Weights of a small transformer language model.
Size: 13 layers, width 160, 5 heads of 32, MLP 640 GELU, vocabulary 4934, 4.88M parameters.
Architecture: LayerNorm before each block, learned positions, no biases in attention or MLP, tied embeddings, capped logits.
MLP neurons of a small language model. Each row is named by its layer, matrix (up: input weights) and neuron, and shows model dimensions 0-159. Each number is 128 + 24 x the weight over its row's rms, rounded and kept within 0 to 255. Numbers have three digits each.
After each neuron's rows, "fires on" lists the tokens most often at its 100 highest values on Wikipedia text that the model never trained on. A number after a token or word is its count.

L8.up188:172126159092149120091089116111107128097163133178136153112103127125137121076136130123126155114134104129067139141133157119110147124138145079118133139147085113133120113145137143108116142118153151196147100123111148137146100145099133114113113137122114139106148128100078140135115156119104112143095113120126143082137121128077095091123147155133106159102131144143165157177118087144132124150114170107145140110094191115149126183115113158131143105145150119155070105116127132157118129157163115
fires on: " S" 67, " s" 20, " p" 11

L4.up17:105102143163150125122114152146143176092189117156112097118117132119170074130104104152060144128119127110135129129133091130142164112136133124145121139149163120129143077124121105132138123106132145090151163095151109114147097118141144099088142133144135072122176134115114128139142126133088111124156181160161143077131150086127151172111151125123118120115113132111137082169117105156176086123123155087135161164155122120142125102131149146100080121151112142119108127140137122121147152141120148
fires on: " |" 35, " •" 8, ":" 8, "en" 4, "t" 4, " hold" 4

L6.up316:115117146167130115096110142108109113135164119094144162117152154146172121148100167125104125151140098132128142127111067147079144124159123144095118082162154076081120125066109102132144128137141135110124152168147126158106077129116143146116118126095181142146109149134124132125130150102120133177159151114125108118091150076118089120131141106123122109097108102108137125136184112143118167160099109098170094113122142137129094114122136127175152121149146114109133109125155137164155125137153103
fires on: " (" 33, "," 19, " as" 10, " |" 4

L8.up400:115120125145134116172123147155104114087094132126116176084135105151106134160134121138161113161164127124115112131194088147150145145081122114095126125116183129117112137090138165145218184122129136138110127132132077127129122154117153131141157142109116121144099100104144104093153140119151128098127162128124105103140124151131131104139149114133102129103110168122142128094126084157177101157132157122142094094148111099172140109107096169136119123176120144120106108115120150131112135116142126
fires on: "ang" 16, "ing" 14, "im" 12, "ig" 11, "ud" 7, "am" 7

L8.up586:111111143155120127093086124087193108095103145111141113124132132127089138127127140128128126150133155132155129165117114133118117147161097121157169116103139133169121152125078135099108178132122105118121110110107153154144125114136121158094103133137135072138189115173105113124148196147101112121123163176132096148108115117119089126099134098147130137124116110095122120113163143201140142152121086134129140146140120120128130140159140166084146117120119161101081136100134149127080133146105117
fires on: ".\n\n" 22, "\".\n\n" 9, "==\n\n" 8, "In" 8, "ot" 6, ".\"\n\n" 6

L4.up252:124123166122161140138116103157112097117095129149070135148096134139140150094159122186149127120139102111180108150138147120121150117138120141082155128100140135122131112113144138130112135137132081106105098131117101150105117113140132162102159149125145121119073094122130127158126153133148087059092136122114161149141114108131093112160134128132148139124135162141110149129149105123172119169125182178133153152126086120109132114115103133106121115101114160160135183144107152132104201102148112
fires on: "0" 36, "6" 15, "8" 13, "7" 7, "ic" 7

L4.up547:168163122137110127120138135111111132168098164143114103133113153135154114104090105105123063101144133134138124132132146112184127136127095099145154092122152105104123119177130129087152139101142113132146135119147143125138085118116163154165152155127140083158112108106149089085088146157112140164062156147147147136162173108151100108146190145157102128112130121112113125120131108159158122174125146136140082113132174104118113107122113132099142137112106163116091137105146124130112139142091118
fires on: " of" 22, "–" 11, "ion" 8, " and" 6, " by" 6, " in" 5

L4.up28:119179125113154108127108113121116136145058150075151134140130147110094099100156128116135095119148131133141144135095140104113132140121117120137119152164110103139135144156132128148129131114099107148116118075134137143093117110117101144125106153123147107134119151168170160136141127139111161085124105113144174123092132145146151108126132150148102110131141105139154131162124200137139109146116120144155148121108163132103163125147169119131167080156090102141105109132146073110110040125175119
fires on: " of" 32, " film" 18, ")," 6, " du" 6

L3.up135:139126126162161154133133129120115114111124111185111143127165135122145132101141144160149130116145113171074116107125165124144133089085140112116135145152155108119086110092108145121117068145132137153113123176127145128101138116152110150124147128110148104148046117149134082124126159110119184125169133121148147109121127123144151188129135114172135169105105121155113151115108120112122091112097115089123139158116122174086112123183092130120148112117150152125179113130086142127133137114137113
fires on: " " 43, "." 39, " end" 8, " half" 4

L5.up98:087156074117093155115115098161102136112134109102132154156132141143113143127094164112107122145108114127155148123135118118139132167187167105127144145147111150137122173144125114144157118150057140144178149119155118125113117140113143174077113152136112137181134118129127138093119115110118133133087123161121160166116128132131137155146160140100134138118098122117149113096104166166145088179156142166161136096131105107111172085140133097124134125146136135111080115105141137146099104157095115
fires on: " |" 21, " and" 14, " L" 11, " R" 11, " Sc" 9, " at" 5

L8.up81:132148153118167098137154084087140168141070149175102118133118120112145149099172119142119149160137161150135109121065145075146085178146143112114152133132129121082141144141124133145068106144115110093167110140104162156139118134150143128139160134112115138134077148144129084139165172153087140143117090137146129157118143132107122135099128115116177151115087135117158117170123135109100117115130116110121122128103110160102160101137143120150160123100107109157106102133115150133104120110140121
fires on: "." 21, " " 20, " se" 5, " wh" 4, " m" 4, " w" 4

L4.up559:116145116137132107103145132138145190118138102166119123175141088114130103089186106070114094125113078134091156095107119147114111146117115104155124134147080113116121132136110155126147128158119131148125155097086101114160166110090141123126116126120125130124085099159133091101138142139145148146151156092139151113142134134120140135174123133170149150137163110110136101120141153126149140102144159184138185109143135103115107120108114099148122160111159101139096139143149122127140182078097148
fires on: "at" 23, "art" 11, "ag" 11, " Vol" 7, " vol" 6, ":" 5

L4.up483:129100134169141130105109152134132095153165131156097112098136106130095093149133132113113140120137131125132183140135140127123114109088122141086118118096148115125177085106156174169153112093172145182136162078117135128137145177126119133158092088091134120115170156115128084117078129131137133133136137126143143114152183123124102120108131164134113127148123148152136143144097118136111093076110112136094131154128164124136126101100143149143076126118091140140111112143150128104127125068162148
fires on: "|" 36, ".S" 15, " Party" 5, " Col" 4

L6.up517:123118119139079128131144136113168162164149125167140155108118138136158148136120109076103133098136096131164121081158111128134128135099118094088145130100156138102094130105102133158160137138112135151144116143081090135141127118140158156105141147120151118138168136134127114101066102137126140177135142140077120114154137135108119117158169066114114132080121138102112137188130127163128088180140155092125117121153130144113102149139161158132102149108119161103124141168126164105162113125105133
fires on: " |" 22, " as" 10, " and" 9, "v" 8, " –" 6

L6.up5:077161146126118144133053129127104141161124132108118170133110148181146124126134096149118163159176148146142114147106118137105114122149131116089147169102116132095122143154093121135107124140136106120124123070132126121181109080088133110164125097147178131157127145131092126130149118118139106141084181145108145121136082117095112145123124140146127122103111184158121114143105118127142145113131152128127147098130146101140159137073093130128136137124135109141141112145130102098130187071126108
fires on: "et" 22, "0" 15, "is" 13, "s" 7, "er" 6, "os" 5

L5.up124:190112137123154097135118084087117100127136105123126135093114134106128114133112128096137106141136130151128115105126110149126127117141088111167125123143124112128110104161085130148152130154119131142112124103097130138113199155145141181152110139106142170149114162127148119126071119092152093125107140110115145124149129123121151161144184148134116108116126112118103142146094110161155102125087160175135138123101096166196122129106184117164141132094154113116098117124079163129114148160099112
fires on: "r" 19, "ent" 9, "in" 8, "ary" 6, "ar" 6, "ation" 6

L5.up330:145092157154133073122118131131122134108107141153156119091142093092166133118144105164093125130149111152135077166125144129111141149148143106129145142123144110093184132145119147133135125124114095107137111105132109113133107111139132171089147140153181123121115100127130109176137115113137120140170113160111143148124174129138137105158091044139116181142078162147107134122136119084077095121131136124121121113132086163125145133102119118135123102144131116135164101168142125138073145171134117
fires on: "." 35, "ers" 10, "ts" 5, "all" 4

L4.up202:143121125152129136168112156092142124096143146154133121133132135127134132151096138167147124099161167129139145146162119114127150131079114136152191122117164121127128149138134141078143118126100121163134142167124152106152080165123143130147129127114153134138139069127142114127111099107191175121171092151102095118136158074121139086126120157163113143131107135122121126163120094163120114065119085142125095141117126122103120113137122119069076132130106100149096158124115123135081120106128146
fires on: "=" 18, "|" 14, " Website" 8, " such" 7, " |" 4, " well" 4

L4.up215:091124138159128120134092130074103102144113137145107121155126129144147131166089115150101101131121136134124166152145149121101116178130172134127152115129127163135172150140120144063145070133148120161114129129122114132139109140107160137098113114125167154107154133105133133081088106136122167147130144116156140111132108125130150129097150143114085118074136143159142092107087145201139137153131150150120135108132098117126087104134112117080105083166138151117134124090124170115114134145132178
fires on: "u" 18, "i" 11, "ov" 11, ");" 7, "\n" 7

L5.up373:143112146143143135135165137152079117120115108144105093144119066112158059149141080127093099135123137158108158147127110103124155173102129143128164118144119108147113126097144149135113141117110136105170126144096143142140167113114137171133152146134137147129109149139122137143140120194141156167126077102146094107099104141146154095159169140142130113142088139116120173135199102136121135097128121142167126118108145112083116133116109129138110117096091120107094165097160099112124145130134143
fires on: "h" 14, "at" 13, "ag" 9, "g" 8, " both" 8, "b" 5

L2.up274:110189080147132142151115112150085151122169129153133118118098148133174167088107091121126151120062132132139139153115184104140105102112132096112145092148121118135128154164102132090140128164124141129180145138134121098168113102122105175100095127114119103147139118121128153073116115096127105145135104140133132140116115101130115174149164116143096174129102151135107125144104111146179098120127098170135097127164161115119113109157096112099128100145121147105123165134133126120104145118116107
fires on: " of" 25, " and" 14, ".," 11, "chitect" 7, " off" 6

L8.up406:155102116149099142082136118130106105145162154164177125155143134153156102159137165136129126112150145088131130123121109132103129136107091163121114138185111118132128147114136136142150151143128141152146157145153151098089162103112103125152134096147135155129146127074124088171154164109114150103103116136160130111093135110141100131121121101118095106123084144134120150130136095082153078077102149133158169112083072137136106152108071149102098125136152137136129139132122140148089132139140089
fires on: " /" 51, " |" 6, "0" 5, "7" 5

L6.up388:150151110148093126133147156158121155113164097168111151097125154086162116148111135096120093095108157102147089113115130075123142162151146116135135114093112120161160115118100106124145124163122143181118107135124132141108108133149184085103144163121123067122086108143126122100143109156113102112100159127128152144115158165127144126124152100106143130162095150115142128124154126130107079106175177110126082106148157111170157141137137142159137128144140135109139114117130136117178123091120092
fires on: " and" 54, "," 24, "ut" 5, "pr" 4

L3.up200:101115079152101116124152115068110140108157115125085133125129131142201114149124117108108148137126147148123120149123138112121131115122157108084092136092143110078115121115105123123138128081131144173109155113158127126110122163117143129141140138105136150134106075117189175122101149124143147168137116170131081113113154118090143147114121134162127154186144110115123132176149134133139113146139104120153117100113153141158122113153119128128127137134074131147129166075101154113154065120146138
fires on: " medal" 13, ")," 12, " record" 10, " champion" 7, "\n\n" 6, " them" 6

L5.up634:148137165087126120112140133123087118115082122154167110107093138122155133124173144098137128128183095131154121129146120098128130101121086104107148105145176153118132162110160125160131097163133114151146098113099113123110146140106135149099148162138102163127106117153161125156132105122109134098101135131109124191126207147100176124102139116125107136086142139106118133165155090165127122169110141151175111089139125134126153094151121142117136120135088171113109121085110132101114116141118142
fires on: " (" 49, " by" 6, " of" 4, " and" 4, " |" 4, ":" 4

L6.up159:097174120123128147117099094137150147121134094122085133157139128142147112127111078157128175135164181120106122084095143123165142141136148123137166149141135085108145146146112124157143152078110149099093172124160093125130128124130126144142127055123112146127164135142093138167151097105153121126116083120126152145106138147129130103139124119096133082138092144144123161114089151141084105163116115169087089124168136117114146121154140154153138109126121115112103075092143135137095139127116138
fires on: " was" 42, " (" 7, " =\n\n" 5, " kn" 4

L4.up451:108093080098156138097139157115125153169140079139098114142150129125098119166149145102118167174134151173093107161117106126144120124114140128105123154089125122120141122109141075178131104083114124114151120153134101127115104125146129140140099134137173144152112087164129147125149158123165154127199136150135104133156109116067140082149118123155149129123114140122143162108156096135101109133111188092143147107132122106134140168088109079124138131117121115130136096154146127148124117139100127
fires on: "." 64, "ator" 11

L5.up391:139085128131131114117174110151090128152181125149137107113148165155137116156095096136124151193137129122139156119139133141133130146116113079173115103141138137119147129116137088129123159153150111146140147131163114126127124110091149133116109135137104123104105108153121197176112116148115117106150096132117155137159111121139118137085109143105149147150143126132141121073121083147173099113146202136112134155095119144120112098086126117138119134099089112162086161133135090117148149166146090
fires on: "ly" 53, "or" 11, "on" 4, "le" 4

L3.up78:139138133162124134108130118077169149169131113152076107112105133164141118134111124133080135081124130117093145127185147110133133144127098127129165116151128109135101089086133178126111114147134129136105135120082144057122100077145128105142128117143149075137149087084134130128124090124149148129127159123162168130128151117143179131111133131115095123145170148165152115137120138116168126109123127172101130126160148158128105118121090086117117144095111139116102163132126129106124178145156141
fires on: "-" 25, " •" 18, ":" 9, " later" 4, " Production" 4

L2.up431:093134135137079120141106111164121119093142134100111070053123131150113114154120111140151132131138120122181139157151103122159161136129110141158112129075128145158145126143137154136136118112144156180138110110156139140151137169126100099161113094144136141124165096141142095099119148125127152147159160117119105168153147119064115108108139138150120089097092143134130190134146084134134119097122150147131149091134104116127116135128086111136127159096139105116176128139159160100080134123130122
fires on: " |" 36, "|" 23, ".S" 21, " Jr" 9, " Inc" 6

L3.up210:151168179146139152138125132136100116094142118138101106145106119097127142135142141161156144121156105090128106122103116107105142136144129109112138206098145109125128137144077066094106134152096088129122138125139142110164170123130133125110132173121063095120096102127125156100102102121137125146097115154089123079123166166102151162140141146136097150130130103116098127149093122119134134137137160127148137143134112172101167133138101107113128129118122144090153154124073164095163164136131124
fires on: " |" 68, " " 11, " |\n" 5

L8.up39:120115147117131133137114148144132163151100091067128148139164082117130161152128142127141084124134125116132170123073098124128125161171115136106155127163107133107119128148144177120141142146131108106141182112127115152130144113134142108136101085152092152144154128117077145038139127113151136129119144171138124122151119144139123202136154162100125139151120091114121113143110119102130119149126097151174116158119119127108147108161119109179079150123119142104126126172098126106125107132119107
fires on: " |" 31, " |\n" 15, " " 10, "," 9, " (" 7

L6.up378:110129140158124112116106081166130140107151113117064145165105095111145106137127118159145150149122157099146094110073150109114137172133130154153161116132126104156097064091099114117141125114111110150114147118148103109134078102139150124110132129121166151147141146169118137151131102130104156117110135127141123144165133119148177125134162154124124148154120122086130118102147103102110148170086110173107118105148101124127159076123142142163182115133118118162137110089143109109078098131127108
fires on: " was" 18, " as" 15, " became" 14, " =\n\n" 6, "ing" 5

L2.up129:086157131141116127114114143149148126079152153117166173130131167166143157103128103104129168152111138170090142130145101111124124127119117103151142141114104156123121159152133145140130126123089089108102142160116137121120110150128152170123147154136143136170120122119134144166061100080137140158112161134141117096158161069110114090150186167136111156096163136117125150130106104119107118141154098143128132148134111132125075114116093104105154113122077161133143170127131142103095117115108156
fires on: " the" 51, "=" 10, " The" 9, "\n" 7, "The" 6

L8.up30:125125135126097150165138104138107122104140138156170103104157132107099104135130145129119136160144120097110109135083136117118161127163167181098144156146118156140102092096111091157157155128092143142123139066097128131106116130104193136181136115129131104145144127135136108102121106151120158109149152134152112167140128117109088149098127146136118116138133142122156132135135102138120150141109097113191146126139104173098147153102140116154133095112056149135124165134182100106099142105128092
fires on: " of" 17, "er" 16, " a" 14, " and" 8, " member" 5

L3.up548:101101147131107128084112134139112165121123112161098118119170118163130106160138126157173087157170100178156084130139125119154130122122108161121148123140136153185105151092116136140112100138089129131115124100106131183131140151133146108104154114138143165117106110121165111116104104116116150182126150129142138127115182129104093147054165120085109087092131115146121124113143115098129121154116184109124134119089126107159109097106150108140120140118162119145122091151117169132137105121136128
fires on: "," 37, "9" 13, "Personal" 7, " born" 6, " while" 6, " before" 6

L3.up631:096148131165109104121123144067140124111138154113114141114125178140118143138134136143145090107180098158093098121095117129134069147131146109130136086166106118141147122119155106132117113113166147113080111134141125170122097150151101119156135145109131116127114069104133112102115154119157127170127161106148134101170180076133094132124152160146144096103143082118157118104162126119122134136117116101184144131137116123147089130164115154111106127156138135170133108097142164143144137163096121
fires on: " comp" 24, " Comp" 18, ")" 11, " is" 11, " (" 8

L8.up371:143106120125081121149144114155128123137130071119084145111126140153123134109095185138151112134161146114112157152156157129116097161133108126102122124139120151135125125110131127109164157088144096143111156142174154152106131119098125127159144086161139140080121138092160157174088183093139128081085123117118064141125168139120124128133136107118166127112091108137134146179106152170084130139090120113145145109105128155113134079098135141134138117140116146114104100118129127121141094116172124
fires on: " an" 17, "8" 10, " is" 9, " (" 7, " was" 7, "″N" 6

L8.up494:130174147102088151107103132169144110122151149124131118123126172108149120159149132152133193107123104135104140141093154131084101133119104111111150127114171080149084138151146114143151093132146137120115174124155138150143148128127115129117147133151129107121144142129081139103100134179122151133090131132102138094157132128106116161124137182102169089100143120108141098152134121129071130145135117090166161118123131107154069124122096143145178077133141116122119100079147135102114149146149135
fires on: " p" 81, " w" 11, " P" 4

L4.up61:147117169130146123118115119082146141167111117137134115102138134134128154132128136127084154119096108137166113153117111090127134166143126119113118205131113115090164122117110119145125119075109099107141139118136123082109091150172120145165128128143089141105150104133076114105133146111159132172173120123096134133132144137137131154144166127132130064094110149092129131157093115117135130168151162085129133131150132124119174110105104123162100133103135160092161145175106171139091135158133142
fires on: "." 81, " |" 15

L2.up358:140121125099138130165122113165146101139144098114139069141118110122127127158111121133117131140127165102110125168139183115161097128147138130119114083121098151126121100153139109143170085173136124130160098111144146108092144142120146135175128102123135093113146109135103143175125113112106123122145110119133137155168175136090150124136110162099129142116061150114122137118115146120139104125137155098105166144115139111190095122138117107102117108131125172148104119120185168165113096122196115
fires on: " no" 15, " No" 14, " win" 14, " exp" 14, " vs" 8, " won" 6

L6.up314:119100124141149134145106129125148150130116123130114140072139107113121093154117148137167150129141106096096125137107141084203113146128130094111144131097114105150161130124136157134143130139138087135157140126138144075112088167145150159148143119125112113145184121128132103161106101142113115163094171108093144079161082153146134168140113089134124101132112090146139116130134122199170128122135137105162152118070133162148152114133135133125118085101144124128120087139107107138135108156133093
fires on: ".\n\n" 93

L5.up309:184119129117091157169114107109077131122107106131129117109161147127137125133094125123121132138152151113155180187122109134132099182127164097140107143139120097045141165131126112087134079116122160123143091182162141119106132085119160123114084126092128151128145128123105133180129119111142135132127152120174106135149143135122107082158111092166143133116099109127139121169120110147153122149100136156156119114135131151135137122137114092140122091134158117123095140148132136137158126098167121
fires on: " (" 33, " " 25, "," 17, " |" 10, ")" 6, " lb" 4

L5.up202:158121117138062174078100109109112078144183150150133153128134179125155154187100120170126181116106151113119094153115155148133129108131142147120121128144116147144100111139114126141139103104124136116128147140154113176100127123124159114110110152130103129082128126113142091141170120155155107063115148135117135144151083149130083156125094110117135124096086118115089111134127133146139144155138099132136170104129131153142148142148121122111077150151112098114153129142151129091102110157111126
fires on: "ot" 19, "im" 9, "oc" 7, "ink" 7, "oan" 7, "ro" 6

L8.up55:104140129167161122105101125135172149126130142137107136101166155124140143127144155116152102127165150141081140153072094137115123118136106084112144169146134170138139101161121153111159104104139126125149119141121170072138140144145063101109118102156114135173148143118128132119109117148092148117088113133075125091127149147085130110112127140160134111078131110166099144118113118134109085124134116117142123120097157117121124084175140105157121132119135139107124155170098161082109163101111159
fires on: " |\n" 72, "." 11, "\n" 5

L5.up143:127127147165104126142114111092132092132139062192105081115152138102132171095135139146138099116095110127111097119159150134125111141146149112144158132128072142129133085144109073122157130109071142130125119135143134145096104108148126151149159133152146123131097115154112121137114158118147119181140142162153160149110141112138133123088135136159115090123101106097101166146101147114143151112104136104130096133122114173122097117152128093140154132147102113125168184134137151125114182167146146
fires on: ":" 25, "as" 11, " mat" 7, "." 7, "l" 5, " to" 4

L6.up238:102125113122169152096138095107140127149134092145122130150114108101166090132136112133158129113150114167152107132115160132126076130141122129135152108113099077177109167132120114157139111141126138192100091102160124155103087190123145134125125107140111149129142101131109166146117129144120145211129105137124132076106122100121140133099178176079167137160117128111111121127135115133095145153100153123143158142089133112125122133145136128179129168123108128148132116120119144116111150167140100
fires on: "-" 67, " " 25, " (" 7

L4.up479:124145124151175098160105129101114114162058111160127125127118133100154124119101104139141119104086135133138119113116170118116129204131117151148145130121089160134127118196109114158111120177125112143143089141142184097118119164079154126111076120111105127090117147117123162125104126125112146128139093078135120145168104148150120160110109120173143130115085127139083141078134109125109136154109090171122155130140124149107107134138143145125152119141094121124127106132135126143138170111130112
fires on: "-" 20, " Short" 13, ";\n" 9, "-year" 8, " vol" 7, " large" 6

L5.up622:153106102138110137117099113129086130112119147127165095096156147127168149133113150141103164138136131102144104108152118141105155098112149089167120081133148145106149113115137117136160166171116134113128122136092110123121132111106140167130135122118125118141157128118094151129114126105118133152157142138137146079111166089101139129148143067146147122177153168148144130088103077179143107162115155130085140103106112153148107126087117099176178179130112150146107085134124118112114167105149118
fires on: "l" 13, "r" 12, "le" 10, "n" 9, "on" 7

L2.up538:126148169145110108128127071170099110114102146149130114110105110109100094123182174132108139139156138096138149096157104153133105145099136132170180132125094085136162104129138174188134110111092112129139152123110164095125138161128104124139120164109127156102141149131139129144187101128139136102191111138129144129088140104081112098145138153133126093105120109134096116132143128130147121169130144136151150148094155098160151122097130116153093118128129109126118118136148121122083134080143153
fires on: " into" 32, " for" 9, " against" 8, " with" 8, " in" 8

L8.up308:102103152128157092117077116106139115130094076147162071150126089112128131164103161125156154133152151133148127143099142106181142143153086106113143162104115120171162156122165123129153102110151134106118120150071161150074098154105141132142138134142133118135156099152152093158125079110127127150147142081126135113130123148116096134103097125158127095143155136167134126119082132132113116132126143110092096110108154141069146154128152140146138110110131086125134113087139121102131137134159124
fires on: "==\n" 18, ".\n\n" 13, ":" 10, " to" 10, " ==\n" 9, "\n" 7

L4.up97:155132109162176105118102120118130121099108092117156135134115143136131144161153107137154153112103137164166098140135087118105126142152141168090185129148150126121184115141136128097108146107112110147089132110175130119159153113119112123106121136162142127131083097127134120124137189078076150128105139103150138165151134118130093133077130149099124111127106136099103071144151122128141136118175114104164127110122114152133162148104129100118115141125116123111104126081135171117138141174185113
fires on: "um" 21, "if" 18, " Y" 6, " of" 6, "em" 5

L6.up442:126166146110121146093097134149158137153163122083146144116139148128139108176145107147121181119138083114121134120132133126126116137158120126061138126118116104162128104124149112121149118178158140076122113107157149125105140159102169097128151131147081168100144141110085171132113109124152104118093114110127077137160105146126100158130096142122125146151107089090148113135140101162094145114092132058122128145132139164137143127135138148071144112159113154149147124096154156132108132149113120
fires on: " sp" 15, " f" 13, " p" 11, " conf" 10, "f" 8, " app" 5

L4.up187:130130120157041121138113116133100159136108185133147129111117116140126132128122108097127150136135161113122142093164127161142121138146116118140131119170122141139128093092140102173115164160145129132141102119141118124129097109132110136135103146112113087148112092124104095168159150119154152092160100150122094131154094138132119109119179037102124149122091111130141153103099135109159116156094153093131143169151151151141114143157143150138132148120121123104137082112130109119126185134162093
fires on: " \"" 31, " =\n\n" 9, "im" 6, " (" 5, " as" 4, "ring" 4

L2.up594:180131152143155097140130154143090088121155127125126111150081160121126107120100115161090174113130159126144148125105125160089125149132138116181134118144116092120116160127115078163145114144081121145114073133159160115105110161141116132089111122097136137144114158130130151134162110149118148129133113157157153113144119125103146160138114167144117123137123115092133098142147121141182132110101127101116130101169185112120122129095151106126084083095163099131152123140134174106115155110135074
fires on: " im" 19, " ex" 14, " just" 11, " almost" 7

L5.up412:094132135127100110130146128129140138132151079173175205100112145144172119147167121090125113101158173147111135156097110077106115133122143137150114115109140118149154113156124129093154150115106190159097116092127147140109135139134132125142093123124082151146107094135091121085139132121143118134125105129106120157130119139114147140179134128118135141115120113125147133145101110194130081098144088132109134133106123120136180103158095181165126127114132141084127106107100111119128140120091142
fires on: " and" 53, " or" 11, " Website" 8, "E" 5, "," 5

L3.up437:143130105176123147145111128111098146145151140166157044151124135126181127083092117129108132149137109084114115099106138127105121125124110109133131095133104085147136143136139139150137117140139089183138116105182135127132131147119159142147125113138138110150146089096080141121152135161114133156154124096084123126170144166117173145137147123154104151160146129121120144109133152108103113134132137124114132097114136069094148120121102144147191100141094124111136103132179127106172133107139089
fires on: " I" 34, "ime" 9, " We" 8, " fire" 6

L5.up27:129090150128094091112083168117138134131114100128119134143157132119132123110109127100096174153127113143120153112164151155211137160101125115162100101096130167119107114155109185108101112123117103133095110144106134082133100161134084109105145117125137141134152116175112093129119117167126135142140113123123129118085120139124089185112127099150142101114105114157145126135115121113164094114135124149140106142155123140098124172117164109160163073132128146187129130113104110099120158113140116
fires on: " \"" 31, "," 15, " “" 10, " |" 6, ".\n\n" 5

L8.up78:128103136146166166133085124145157122138111120130102127123165088123122160132120127130161160132148109088113123085095135120206114202093101094094142123151103120129140166124119147122133110112156150120131106140130148147131095158130123143107177109146176112123104125158117120139088095092121113130106174122134154117119110170097117182127115093111081148090125108148143094085131126113169147157116134146136134148117119160116084130089150127142127090100134157145139122126120111135125129135089123
fires on: ".\n\n" 80, ").\n\n" 4

L2.up482:106144106132127135085130129081138115102137092198181134156091150164135109141100119160162178172108131150124169122132127101130141089123098159113117114179130115121147142098118139135121114143121159166138130110166108121105151098149125128131149118100100126108065150147116149121125133137131142131088138081139163190136137119121147132152100116142130129118168096116155118157134136116124125134119139159114156107104097145096098139100123166127114139102088082122119116141171131104107166113131081
fires on: " |" 73, " " 6, ":" 4

L8.up590:113159147112145121115142110097153185134135149153112114162156112134118128159148131122192132125140142131134154128116127124107111120139120126149148139117120155153081147158122115138154072161107158170133082108154117119141121153087165132113140133083120115152159107080081134159165142093131147135135124116126124152074136107119144165135152086107101105080129121130101126088102069107141108075136142122099160156152119116088121101112118127172111166145124138127136092114130132131176126136123103
fires on: " |" 27, "–" 14, "/" 12, " (" 11, "-" 7, "," 5

L4.up446:122129134156123129111101127112112093115145103107155102145087086141104094078141120141131091126134125146103136123126128144154139110158126120115149119141131147135148132142090146078118121149105133156125097129167129136170119165125124152116160119111126157113131113134120104131133185124098137172132100121122110135168143096141140103165138114138097188167074128114118165158185117144148098151159106160118163097099092065092120114155164099148103148148100099107118098125148155154139127169105119
fires on: " first" 19, "ill" 19, " home" 7, " second" 7, " civil" 6, " opening" 5

L5.up300:097115138086142146108107081106150129109156074164137151146158115128134144107130147175124149129142174123159100137096141100186118100134118125108174116150135116153105172127161159124131113142105158109109142146117145117140114147110133131140138148099107109123129121119122098117167143098156133151095139117100122155118087116102140101207155112121157119098104138075142149106141133137137103179141129147108149140104133108108153154094111133135130108088141132052144121167108148091123144113147126
fires on: " " 22, " |" 22, " and" 16, ";" 7, "7" 7, "ov" 5

L2.up584:107098156172113123122108088127129160157118087132135116126155134140094150147159126158137125148143183136110134154153153091077106137104149126128143142154084110152082133136079138126110074124152137114118146106161164116143104145102147104096136103175142168139133097108125137159145111134157142107135117107107112175169191145124099127081152137131127138124141135101136126165136117144095135124087111148095132127119107106145093090101146182102125085134132097162162108142142101138126111124124123
fires on: " is" 21, " was" 10, " (" 9, " help" 8, " born" 5, " before" 5

L4.up390:090129125126130099126132102091160157137149127119163100096114136140121127115125111157131157160118111123104096185139113149110112160105171124130137123144122118146104116085138095148151096129166121131149130163081141102097170144143138113143090118130105161129097110173071131130131153165117138089140103141137118155136170100171126090186138134127099145163155092141097155124148125111126110131123152132149163133105114125091126120114104162129117067146130163099146089109178107121161156132119135
fires on: ")" 25, "ight" 11, " York" 6, "inc" 6, " Massachusetts" 4, "6" 4

L6.up47:078128144146111144120120112137123101104106086153083105140145178084096115122137172148143134111118115113150125155115122118130125148133130120095128114123114166154120145098105128145111129145144122134128122179112104121135131129144167102149166142131127060131119091104166123162143133152121147180127113079101096189124178169136110131149099087145140128134141125117134131144100143165124138131163163186120085116181124134112131115117108116119140104143130161115110148059104165103121128124141116
fires on: " |" 19, " (" 9, "6" 9, "7" 8, " career" 6, " information" 6

L2.up218:140161148157097121146129141126129069085120179117127109125135150110110099093122078131115147133115094153129090130141154115170136131128149126097163146100115139153155171174115116121123108131131127171118113125121148136093108159116114144157057105130126144102134141104151116122092092102123132133140150063163144130150166112106092124116094116157104082134087106132175086106134120126149117138130119120114136127137171138137135104133142188158099088153128106118146122142166158157132149138130111
fires on: " comp" 40, " Comp" 22, " opp" 15, "omp" 10, " rep" 6

L8.up256:104109095119094137130095089108145117128107092180144156150113151144125143121104173130159144088161111137114106135128118156106143142080166162151155134155126124112151119105137098123159134127115106138092103165135136140148142172117154162158126138140115094085162168115126103120107151090115151114067110142162091145129131124117122131137134089130109124110116128149106124135139102106137131122101146114177151094130154115148125101134211129120114172122131139130154115116171134126155067090153115
fires on: "es" 15, "red" 12, " dep" 7, "per" 6, "ers" 6, "e" 6